Weights of a small GPT-style language model, trained from scratch on English Wikipedia.
Size: 16 layers, width 256.
Architecture: rotary positions, no biases in attention or MLP, untied embeddings.
Training: a variant of Muon for these matrices, 762M tokens, 5810 steps.
MLP neurons of a small language model. Each row is named by its layer, matrix (down: output weights) and neuron, and shows model dimensions 128-255. Each number is 50 + 15 x the weight over its row's rms, rounded and kept within 0 to 99.
A block is one neuron, or neurons of one layer that tend to fire together. After each block is what it responds to, as a language model described it from the Wikipedia text at the highest values.

L8.down66:59 52 58 45 24 81 86 52 38 42 70 31 43 65 55 43 52 54 68 88 27 54 40 60 42 65 19 76 32 54 58 74 50 55 59 69 69 20 50 58 52 38 57 56 64 60 32 67 55 16 66 58 38 48 28 42 28 19 63 30 74 47 67 55 44 54 44 58 49 46 74 48 45 38 28 29 48 36 55 60 47 48 68 52 25 33 73 42 63 62 66 72 54 48 52 41 54 41 43 36 42 47 63 38 62 47 39 52 40 72 55 45 80 47 53 76 29 55 47 82 64 73 60 80 57 54 49 48
L8.down182:55 84 50 73 60 18 63 64 53 40 65 50 28 33 56 43 44 48 67 58 39 71 60 50 51 73 51 50 62 65 58 50 23 05 56 61 16 50 56 49 31 44 47 22 48 65 78 35 61 56 65 57 70 77 77 54 40 65 43 58 63 53 66 43 31 34 52 54 28 55 49 40 43 44 38 50 60 70 62 50 55 56 76 36 52 58 48 14 65 59 55 43 44 57 44 49 64 70 21 26 35 61 80 63 56 24 25 50 68 73 45 48 42 50 37 67 54 59 45 50 43 51 40 41 33 42 30 60
L8.down194:33 57 49 72 73 61 56 42 32 46 68 52 40 57 50 74 64 77 64 43 62 56 73 41 56 56 70 46 33 57 53 53 28 38 52 27 65 59 56 52 52 47 33 59 40 47 45 63 60 58 64 49 32 54 38 55 70 57 46 32 53 36 50 62 64 54 92 72 18 62 30 44 56 36 59 54 63 50 41 37 45 17 58 19 28 53 56 30 42 49 36 46 47 47 36 24 71 47 46 61 52 40 39 33 44 21 62 63 39 62 52 44 58 51 24 44 86 23 49 28 33 43 31 26 58 31 54 35
L8.down411:48 48 42 39 67 52 46 42 53 43 61 60 24 38 62 71 51 53 45 54 57 56 65 50 63 56 46 64 30 48 65 08 30 43 72 55 43 03 53 55 58 52 66 52 44 45 46 57 46 55 56 63 65 44 45 63 34 52 49 53 28 43 47 07 38 40 55 00 70 47 42 56 49 34 32 45 53 63 52 50 49 65 75 55 25 37 64 37 55 53 24 49 62 55 54 66 58 47 52 44 31 55 57 33 42 39 57 31 77 63 63 39 52 44 33 65 45 58 48 53 56 37 41 51 57 64 43 30
Responds to: Final pieces that complete a common word split across tokens, such as sm-all, ab-out, de-ep, o-wn, and past-tense -ed in directed, counted, continued.

L8.down160:83 51 52 46 49 33 56 64 77 60 53 38 57 37 62 28 55 55 53 56 42 52 59 55 44 13 44 40 40 44 65 40 46 53 57 79 52 59 46 37 38 61 38 48 53 18 12 70 58 47 72 56 50 72 47 49 60 57 57 61 22 60 48 71 40 47 20 33 16 62 52 47 66 41 32 65 32 45 43 69 57 40 77 62 70 60 50 35 58 44 58 38 71 46 45 50 45 50 51 54 21 64 47 62 18 54 25 45 29 43 63 70 54 51 67 55 45 64 24 46 55 34 40 41 49 52 48 15
L8.down258:28 51 49 67 33 26 53 72 37 54 37 45 26 47 53 49 44 44 66 34 57 82 47 39 50 37 60 43 78 14 50 37 42 44 37 46 78 50 45 66 25 35 50 70 41 61 35 55 66 74 26 36 49 55 31 18 57 59 46 59 73 61 46 48 34 60 29 25 45 38 67 68 74 40 59 37 58 64 46 54 61 43 42 45 56 40 57 52 32 42 63 18 52 35 54 69 27 16 62 31 70 47 34 45 57 56 73 56 65 32 44 21 56 21 26 63 75 64 25 20 34 45 41 49 53 49 65 74
L8.down586:63 69 54 67 68 59 53 49 38 46 72 37 61 54 56 71 50 57 82 55 50 64 57 40 53 67 33 43 45 41 74 46 56 53 58 53 34 49 50 44 56 49 52 50 44 41 63 41 69 51 78 44 53 43 23 21 58 43 49 44 57 22 77 63 44 72 43 50 51 44 39 43 46 59 57 57 29 57 48 43 65 57 45 41 35 44 66 54 46 26 37 26 54 46 52 42 73 30 23 65 54 48 82 53 24 55 34 54 45 41 76 48 49 73 81 70 48 57 27 41 45 66 57 44 33 67 44 57
L8.down658:55 41 51 93 57 51 81 31 61 53 69 61 51 33 83 49 47 99 62 31 44 25 45 51 38 63 29 53 48 80 39 40 54 47 41 25 35 48 46 59 41 51 47 52 48 72 47 57 42 65 61 46 64 71 52 42 49 22 63 70 57 45 36 48 35 42 53 33 71 58 62 46 71 58 88 51 66 48 57 46 50 60 53 45 54 27 43 85 53 43 60 39 53 19 27 34 47 53 50 46 31 47 55 35 58 61 38 58 24 68 30 53 51 60 70 34 80 49 49 27 64 37 35 53 70 86 62 64
Responds to: Second word-pieces that finish split words, mostly "al" in "Total" table headers or rows and "ear" in "Year" headers, plus other fragments like also, qualifying, Personal, Healy.

L8.down117:56 56 53 31 46 78 55 56 42 52 41 36 58 42 63 80 47 54 60 51 65 33 67 40 38 47 41 36 51 58 34 43 66 58 54 81 53 64 29 43 39 45 37 32 60 64 49 70 65 46 57 44 55 35 44 55 48 67 34 62 53 51 69 59 64 33 20 76 75 47 22 59 59 56 70 45 30 67 63 67 42 23 35 37 67 49 13 66 34 58 38 37 37 37 32 58 48 71 47 51 62 40 56 38 63 28 43 71 17 31 51 47 52 59 37 52 61 73 50 21 26 59 65 40 57 56 35 64
L8.down223:46 59 60 47 36 69 40 53 70 73 45 72 69 66 25 64 48 00 55 54 50 59 54 41 69 60 53 44 41 41 50 38 31 48 60 48 59 62 74 45 63 47 51 42 40 49 47 56 53 27 46 17 40 36 57 31 32 52 70 51 44 45 31 47 87 58 46 87 34 81 65 50 46 23 31 31 35 37 35 53 39 52 50 45 50 29 52 85 67 16 54 42 39 76 75 53 49 46 44 39 70 52 40 52 66 38 39 51 42 60 57 64 60 61 55 36 55 39 85 55 47 46 54 33 51 40 29 75
L8.down308:51 22 46 53 33 60 62 39 49 53 37 30 31 41 51 54 50 39 46 88 63 45 73 51 33 48 48 55 80 52 25 47 47 37 48 72 29 50 50 51 37 49 63 46 33 51 32 43 53 75 23 39 50 47 39 45 69 71 79 46 70 61 46 42 60 44 78 45 82 85 45 05 63 55 55 47 54 64 71 60 66 52 36 60 46 62 28 39 13 45 26 43 51 31 22 46 42 18 34 58 39 48 71 91 58 49 56 24 67 54 39 18 71 69 43 54 36 50 57 53 10 59 30 59 60 48 40 46
L8.down448:43 40 78 57 58 66 58 55 25 36 42 60 56 21 60 38 57 63 76 35 47 51 34 20 31 70 65 54 70 58 46 33 54 71 41 28 38 48 48 68 66 55 31 34 56 49 36 48 60 49 40 33 54 48 90 38 57 76 48 35 40 41 45 50 68 57 37 68 77 59 32 39 43 49 28 56 19 38 33 52 47 51 39 53 26 14 43 80 28 60 47 35 38 54 26 44 38 25 31 47 65 36 17 53 58 73 43 95 70 50 12 60 49 45 59 69 55 45 58 45 48 49 44 30 46 51 59 53
Responds to: Middle or final subword pieces inside proper names, mostly countries and Asian or foreign names, such as Ch-ina, Pakist-an, Qian-g, Japan-es-e.

L6.down224:69 83 40 49 56 27 38 25 52 55 20 00 71 40 64 43 44 48 79 46 48 41 28 35 51 58 46 64 65 44 53 50 60 51 63 52 57 73 38 55 52 46 50 38 49 67 31 52 35 42 52 51 19 56 70 56 14 43 44 58 43 55 61 54 18 68 31 45 70 76 54 55 59 77 68 62 51 71 47 50 60 36 31 46 73 39 29 43 31 57 48 37 49 30 48 52 54 41 58 27 53 14 34 30 83 48 41 45 42 38 60 46 64 47 63 60 48 62 47 41 47 13 68 58 52 47 45 55
L6.down820:71 55 37 44 54 65 51 50 22 63 41 36 63 52 62 30 76 61 40 44 40 48 53 38 83 51 55 42 39 39 62 54 48 66 33 42 39 43 67 63 47 72 34 59 65 37 64 57 24 69 23 39 38 26 55 29 52 46 54 62 51 53 59 27 55 53 80 45 70 56 74 32 29 45 46 55 35 72 84 41 68 60 21 57 26 55 16 51 63 47 42 29 72 31 40 58 55 51 55 37 57 46 60 36 66 60 59 61 51 70 31 44 43 56 58 39 31 65 56 48 38 39 92 32 75 46 36 39
L6.down913:30 56 45 40 60 36 57 62 46 33 68 72 67 27 55 53 52 75 36 30 30 38 43 75 29 47 50 63 41 55 55 49 49 60 61 62 25 70 58 36 46 37 52 44 37 36 67 31 67 52 43 61 57 56 68 45 76 83 57 60 45 38 40 82 24 52 69 45 47 80 47 65 54 46 26 45 61 18 27 38 30 42 45 45 68 61 47 58 62 53 34 27 54 51 58 49 29 59 46 35 32 36 50 76 42 25 39 62 40 80 27 72 60 45 65 45 73 39 72 43 50 37 14 46 42 39 67 54
L6.down999:19 53 57 31 75 58 53 41 84 29 43 47 75 62 68 47 62 58 45 34 79 39 68 42 73 58 67 46 72 39 63 44 42 30 52 57 66 53 36 40 57 51 22 42 49 25 36 42 48 69 47 29 44 37 81 39 76 45 49 34 92 52 51 36 59 54 53 60 59 51 60 44 54 39 56 66 46 36 52 68 46 58 37 51 35 46 42 52 44 46 52 47 61 37 35 69 16 44 43 56 71 34 66 52 58 33 41 61 50 38 45 18 46 69 50 44 30 33 41 87 40 47 64 16 27 38 39 56
Responds to: Markdown table separator rows under header lines (election results, sports records), plus word-internal pieces after an opening letter, such as re in Previous, Area, op in Popović.

L8.down562:56 35 72 55 61 57 49 50 50 45 56 34 55 61 58 51 58 33 55 41 67 56 45 33 59 49 39 67 61 57 65 56 30 46 39 65 52 64 51 60 33 60 44 35 64 24 45 44 52 34 51 62 66 56 47 43 46 61 33 76 63 69 67 48 37 36 42 59 64 34 44 31 55 47 30 31 37 54 84 91 38 05 67 70 44 38 52 49 60 59 69 57 56 73 84 32 69 64 32 46 37 58 42 42 28 71 79 37 62 51 47 40 30 50 47 26 73 53 24 52 31 72 52 49 48 28 31 28
L8.down582:60 59 78 56 22 49 56 40 62 23 55 77 49 43 60 56 42 40 41 50 54 47 58 65 70 68 28 54 60 31 25 52 25 84 38 67 43 50 56 41 55 65 36 42 54 51 46 45 38 76 38 38 62 57 74 31 75 54 57 37 34 37 41 49 68 61 54 44 20 46 81 62 45 25 35 44 54 66 52 41 41 71 57 31 41 53 57 27 63 69 14 69 70 66 42 47 72 51 53 40 45 72 41 34 77 46 39 47 71 80 53 69 49 68 52 49 64 23 35 19 50 51 43 40 39 78 70 61
L8.down606:44 59 85 52 46 28 77 36 51 71 53 38 56 52 40 52 38 58 45 71 15 60 52 48 56 38 35 53 39 56 25 55 60 48 72 60 18 57 66 40 48 42 55 13 62 46 34 55 58 59 59 45 98 39 39 53 51 62 07 43 63 96 47 64 34 60 34 45 41 57 51 36 68 56 85 22 74 48 50 58 70 64 22 71 28 62 43 24 34 56 40 68 67 64 62 38 49 45 73 39 34 57 34 52 66 49 25 49 33 36 63 60 33 72 47 37 48 32 49 54 48 04 47 70 65 50 52 46
L8.down660:40 61 59 29 40 78 40 61 32 45 70 44 60 35 43 56 34 65 28 56 18 43 43 76 45 58 65 42 30 30 75 47 53 68 85 38 47 68 38 65 46 39 51 50 46 34 29 73 56 70 50 79 55 64 60 72 40 40 64 39 18 47 48 49 41 82 47 30 66 56 19 36 50 52 53 56 55 36 09 39 53 53 68 65 48 59 46 35 57 36 43 38 52 37 34 61 33 40 48 33 58 71 49 43 94 41 56 48 19 67 41 45 71 53 49 56 55 24 60 44 98 25 48 54 59 75 33 62
Responds to: Word pieces and punctuation inside an unfinished word, number or abbreviation, such as es in especially, the decimal point in 0.85, e.g.

L6.down525:39 78 27 35 75 87 32 46 39 32 65 45 58 61 42 25 62 61 33 39 56 67 44 53 41 45 63 70 64 51 51 41 32 48 75 65 51 54 36 62 40 40 77 52 56 48 46 62 63 87 78 55 50 78 57 39 59 68 57 35 30 53 45 52 32 59 27 27 47 51 40 49 55 40 71 84 25 53 26 41 98 72 41 72 54 49 48 50 65 55 68 93 63 13 25 89 58 46 05 40 57 39 70 41 44 39 57 58 63 43 58 51 57 44 52 30 64 48 13 52 51 45 44 33 50 56 45 40
L6.down732:48 81 35 46 53 37 55 59 45 42 33 31 46 67 70 57 30 78 45 76 82 68 47 65 41 43 49 40 16 49 33 68 20 81 69 42 50 50 64 27 50 55 42 40 70 53 29 55 47 45 21 55 53 51 76 50 27 46 32 44 55 25 51 47 43 68 64 69 52 32 14 43 46 19 55 59 21 22 51 49 48 59 62 46 75 63 57 47 50 66 67 49 60 62 73 22 61 71 43 44 52 40 37 68 33 47 54 43 77 54 44 62 42 32 49 52 42 65 72 41 48 51 53 29 76 84 60 59
L6.down980:52 33 83 49 49 65 67 45 37 42 57 37 49 72 46 63 49 42 31 43 46 51 27 49 76 63 64 31 13 53 30 41 62 15 38 42 56 68 58 72 57 48 39 39 55 81 41 67 34 34 52 51 56 76 39 62 44 46 69 47 60 59 89 44 21 45 20 61 49 44 28 44 62 46 60 61 76 43 34 49 45 44 39 44 60 66 60 42 35 58 61 58 50 69 57 48 70 39 59 76 35 56 69 93 67 48 33 35 64 40 50 56 50 44 61 46 35 43 36 32 57 51 74 52 48 24 50 50
L6.down987:58 52 44 53 46 67 36 25 61 47 14 60 41 36 37 51 40 37 69 61 60 44 44 71 36 38 48 67 50 49 47 48 11 59 67 79 41 35 68 52 48 55 55 30 37 31 63 62 70 68 69 61 61 68 37 36 31 34 54 48 76 39 72 68 43 37 44 34 63 81 36 86 63 50 28 32 25 21 47 42 49 64 49 42 49 56 29 32 57 40 44 27 80 32 08 61 26 71 40 56 56 45 64 66 52 35 51 57 54 49 38 41 83 44 69 62 55 50 52 42 79 76 35 52 52 66 00 56
Responds to: Final word pieces completing number words split into pieces, cardinal and ordinal (f-ive, four-th, sev-en, sec-ond), plus a few other word endings.

L11.down687:68 39 52 56 56 47 56 61 44 74 43 42 41 42 41 24 35 66 49 46 36 71 51 61 67 20 37 47 60 77 54 33 47 74 38 35 50 63 58 58 54 50 49 77 41 43 44 55 72 58 50 52 29 36 39 70 30 44 21 65 56 61 59 44 64 18 55 55 48 53 38 64 37 66 40 22 53 60 45 40 48 62 32 38 60 60 55 82 68 35 46 02 41 35 75 46 56 72 32 37 47 24 67 48 51 49 36 48 46 46 57 55 79 49 59 75 70 74 60 43 61 27 62 57 26 59 52 43
Responds to: Ordinals like first and the end of second after "the" or "his", especially in "the first day/round/floor", plus weaker word-ending fragments (-ly, -ed, -ing).

L8.down8:43 56 47 48 87 85 46 59 52 38 55 35 38 49 30 71 34 35 42 25 45 44 36 42 70 49 35 87 56 71 45 72 58 56 65 40 40 52 34 63 49 55 61 37 41 31 49 53 56 69 59 40 61 40 47 76 63 39 55 26 65 49 46 76 31 75 50 64 43 56 48 52 34 14 61 37 23 42 64 48 45 62 45 13 58 45 58 38 57 61 20 39 57 62 51 43 39 63 40 47 43 46 70 71 39 43 65 61 61 35 42 69 56 30 60 21 58 60 75 24 31 48 15 41 54 72 42 57
L8.down253:37 49 32 77 57 15 35 29 49 52 45 66 43 44 37 68 46 31 39 45 57 55 64 64 57 58 59 42 47 36 29 55 61 44 69 50 43 27 51 62 51 30 59 52 62 79 62 57 31 47 84 40 71 25 26 29 73 36 63 45 63 62 56 50 64 33 28 61 82 56 55 50 72 53 43 57 49 73 62 52 81 51 63 51 63 38 41 38 51 62 36 62 25 62 38 23 48 59 54 38 76 58 39 53 52 64 73 23 55 40 42 49 47 51 40 44 71 33 47 60 56 40 54 37 28 39 53 44
L8.down277:26 31 32 47 66 32 65 84 43 64 47 50 52 48 60 44 57 55 69 35 33 49 08 70 56 60 32 81 82 20 59 56 34 51 78 46 59 58 35 60 55 61 57 47 73 36 50 40 55 47 42 52 47 65 48 59 47 46 58 66 61 68 43 42 36 36 44 80 54 51 80 73 45 58 44 31 26 53 66 42 48 40 52 54 24 57 72 26 79 27 51 29 52 35 55 54 23 36 13 35 54 45 73 45 36 52 49 50 37 41 27 43 39 48 37 80 65 55 48 50 59 51 74 33 29 54 44 55
L8.down577:49 55 59 64 65 52 30 33 61 30 53 18 75 31 74 49 55 32 62 15 74 58 44 30 52 40 44 54 52 43 51 58 74 66 31 46 60 71 40 43 51 34 48 42 53 64 52 27 60 55 62 35 58 28 44 36 61 51 60 70 51 65 46 54 54 66 57 50 55 53 28 68 59 65 63 51 50 59 51 78 60 52 69 14 45 45 45 23 49 43 46 39 58 99 56 44 68 63 50 60 44 61 40 67 55 50 56 48 65 28 54 46 37 70 43 59 24 45 64 71 44 46 44 71 35 48 48 30
Responds to: Hyphens joining parts of compound words and names, as in Saint-Gelais, heart-shaped, COVID-19, plus some mid-word fragments like Charl-ton.

L6.down119:19 77 30 43 61 84 43 50 38 84 63 53 41 53 43 46 51 43 35 52 60 75 54 25 45 67 45 37 70 54 68 49 22 72 51 40 69 50 58 27 61 45 76 41 54 59 17 56 35 48 83 49 37 62 67 44 14 49 46 40 55 73 53 76 45 47 32 15 57 43 89 63 55 26 58 25 61 20 48 27 43 60 73 58 79 03 31 44 49 61 69 57 64 59 78 06 29 53 68 54 60 34 34 44 34 33 59 29 46 56 44 57 55 69 57 52 69 60 55 84 45 20 33 27 60 34 51 39
L6.down551:39 37 56 22 38 94 57 70 33 37 54 31 27 36 35 41 59 49 46 68 52 59 51 72 42 80 35 32 57 70 55 29 48 57 48 28 50 28 44 41 37 39 66 96 20 34 51 40 69 59 54 63 49 53 49 57 81 55 61 27 62 31 68 55 71 75 44 75 62 48 79 63 36 57 46 49 43 16 61 49 72 30 19 57 73 60 12 50 48 62 68 45 37 23 53 37 48 62 61 60 63 69 60 40 42 62 55 36 41 70 56 35 65 50 61 42 77 65 52 44 42 37 50 59 59 43 17 25
L6.down628:45 54 53 44 58 51 67 72 48 70 82 33 31 47 44 47 60 36 56 48 43 55 33 56 23 49 33 72 58 65 42 53 52 58 36 46 53 78 38 75 59 66 53 70 62 42 48 33 27 47 41 36 31 47 66 58 42 62 60 18 37 69 73 29 30 76 57 33 47 71 70 80 60 49 46 37 31 43 37 29 62 15 55 37 47 56 58 50 08 68 32 56 81 23 67 54 37 54 43 51 41 29 51 58 50 62 37 62 23 50 44 39 54 36 43 50 51 54 56 67 44 51 27 68 55 36 70 57
L6.down631:40 47 37 43 28 20 58 65 14 68 42 63 49 74 80 53 54 29 82 63 62 84 25 59 36 63 35 28 23 50 52 53 65 60 18 30 55 57 35 43 63 73 49 70 79 65 40 46 38 05 76 60 56 36 25 64 51 43 48 49 45 56 48 68 54 58 18 45 48 64 52 76 40 31 54 25 58 52 46 34 40 35 59 56 37 56 49 29 37 59 62 59 51 29 42 42 23 42 31 37 47 28 44 23 49 37 19 40 35 46 53 43 58 49 71 27 50 51 63 24 74 41 60 52 66 44 61 44
Responds to: Final subword piece completing a multi-token proper name, mostly places (Mexic-o, Afric-a, Californ-ia, Jap-an), and also first names and event names.

L11.down834:55 59 39 55 48 68 55 34 48 50 34 47 50 21 79 45 73 35 49 63 49 52 51 40 38 50 48 58 36 35 93 79 48 41 54 38 01 45 61 47 45 69 59 57 34 45 54 78 42 36 71 34 50 99 62 39 58 67 69 58 65 43 52 67 33 52 52 33 26 53 58 78 46 57 33 21 51 29 31 49 55 45 81 51 26 61 46 75 27 40 67 35 35 22 26 52 66 50 41 45 49 51 37 63 45 70 81 64 47 16 47 64 74 69 47 45 58 40 41 49 37 63 19 37 54 41 47 64
Responds to: Second or later word pieces inside multi-token proper names, mostly places, nationalities and personal names, such as Jap-an, Tok-y-o, Dehrad-un.

L11.down848:51 55 60 60 69 63 55 21 57 50 51 64 66 37 51 31 63 41 72 80 33 45 52 34 48 71 49 49 53 46 82 67 64 65 53 56 58 44 49 25 44 69 32 58 17 45 64 39 78 63 12 41 42 34 58 37 66 37 61 40 61 62 64 40 19 43 36 46 24 53 48 42 47 41 69 40 53 29 37 46 64 52 37 66 27 48 42 35 64 33 75 58 32 37 46 38 62 51 29 52 44 48 61 77 53 52 29 66 29 57 67 44 41 82 33 39 55 54 69 49 55 42 54 61 48 61 46 67
Responds to: Hyphens joining compounds, especially after state or compass words (state-owned, north-west, government-sponsored), plus mid-word fragments like spec-ial and place-name " in".

L6.down37:51 46 56 49 51 74 63 48 48 42 71 51 67 62 41 63 79 46 51 25 47 20 58 34 48 33 50 49 47 35 45 85 60 53 51 80 37 46 34 78 52 52 56 50 48 29 48 35 34 30 60 18 57 28 32 62 45 45 35 49 29 50 49 27 62 51 60 56 40 63 32 46 50 42 61 56 21 79 66 64 62 49 46 45 45 34 64 57 43 24 56 51 70 46 23 41 28 75 56 59 33 65 42 38 79 57 63 48 62 69 54 75 26 45 34 56 72 33 52 48 43 74 32 52 13 45 59 34
L6.down316:56 43 58 17 73 61 53 60 35 51 87 46 57 33 22 45 70 47 47 62 64 46 41 34 81 60 57 48 24 63 65 54 32 65 67 68 66 52 42 50 53 53 50 27 69 39 41 73 51 69 68 38 53 39 60 57 48 45 41 52 20 64 46 59 53 42 41 66 63 48 20 46 41 43 52 44 49 25 41 70 34 26 51 14 38 56 44 61 36 32 40 69 80 47 31 48 57 61 57 45 57 59 40 60 32 62 49 64 64 23 39 96 27 28 60 27 47 26 69 59 54 57 35 54 33 18 34 38
L6.down499:71 51 77 61 28 72 59 48 44 35 29 47 32 42 51 69 70 34 33 40 22 35 43 47 77 52 35 79 68 42 86 51 71 68 67 66 70 40 71 71 32 41 64 16 42 58 53 55 71 31 55 86 72 75 51 60 78 74 21 63 75 47 27 42 44 49 47 30 45 52 60 54 24 63 45 31 56 38 43 34 56 53 60 56 50 61 44 57 46 33 41 59 71 69 27 59 41 49 37 59 41 74 58 40 51 71 38 55 67 71 43 50 50 25 56 38 40 45 66 32 73 55 63 66 67 50 35 54
L6.down1017:34 60 43 67 57 31 52 45 68 45 69 30 55 58 52 28 45 31 60 51 51 62 66 69 52 32 59 82 61 45 54 51 75 81 51 47 44 43 46 40 51 63 44 14 57 46 94 51 41 29 47 48 61 18 68 30 29 54 60 67 32 72 51 47 36 30 36 95 69 43 47 46 59 54 58 56 51 68 44 47 28 51 43 52 42 49 30 74 50 52 41 59 67 27 34 39 38 40 64 42 54 61 35 38 60 55 48 42 45 29 88 64 64 58 55 55 79 48 71 63 69 28 63 34 49 66 51 49
Responds to: The token right after a one-letter token, mostly the period of a name initial (James P., R.), else a word fragment (P-ent-agon, K-y-oto).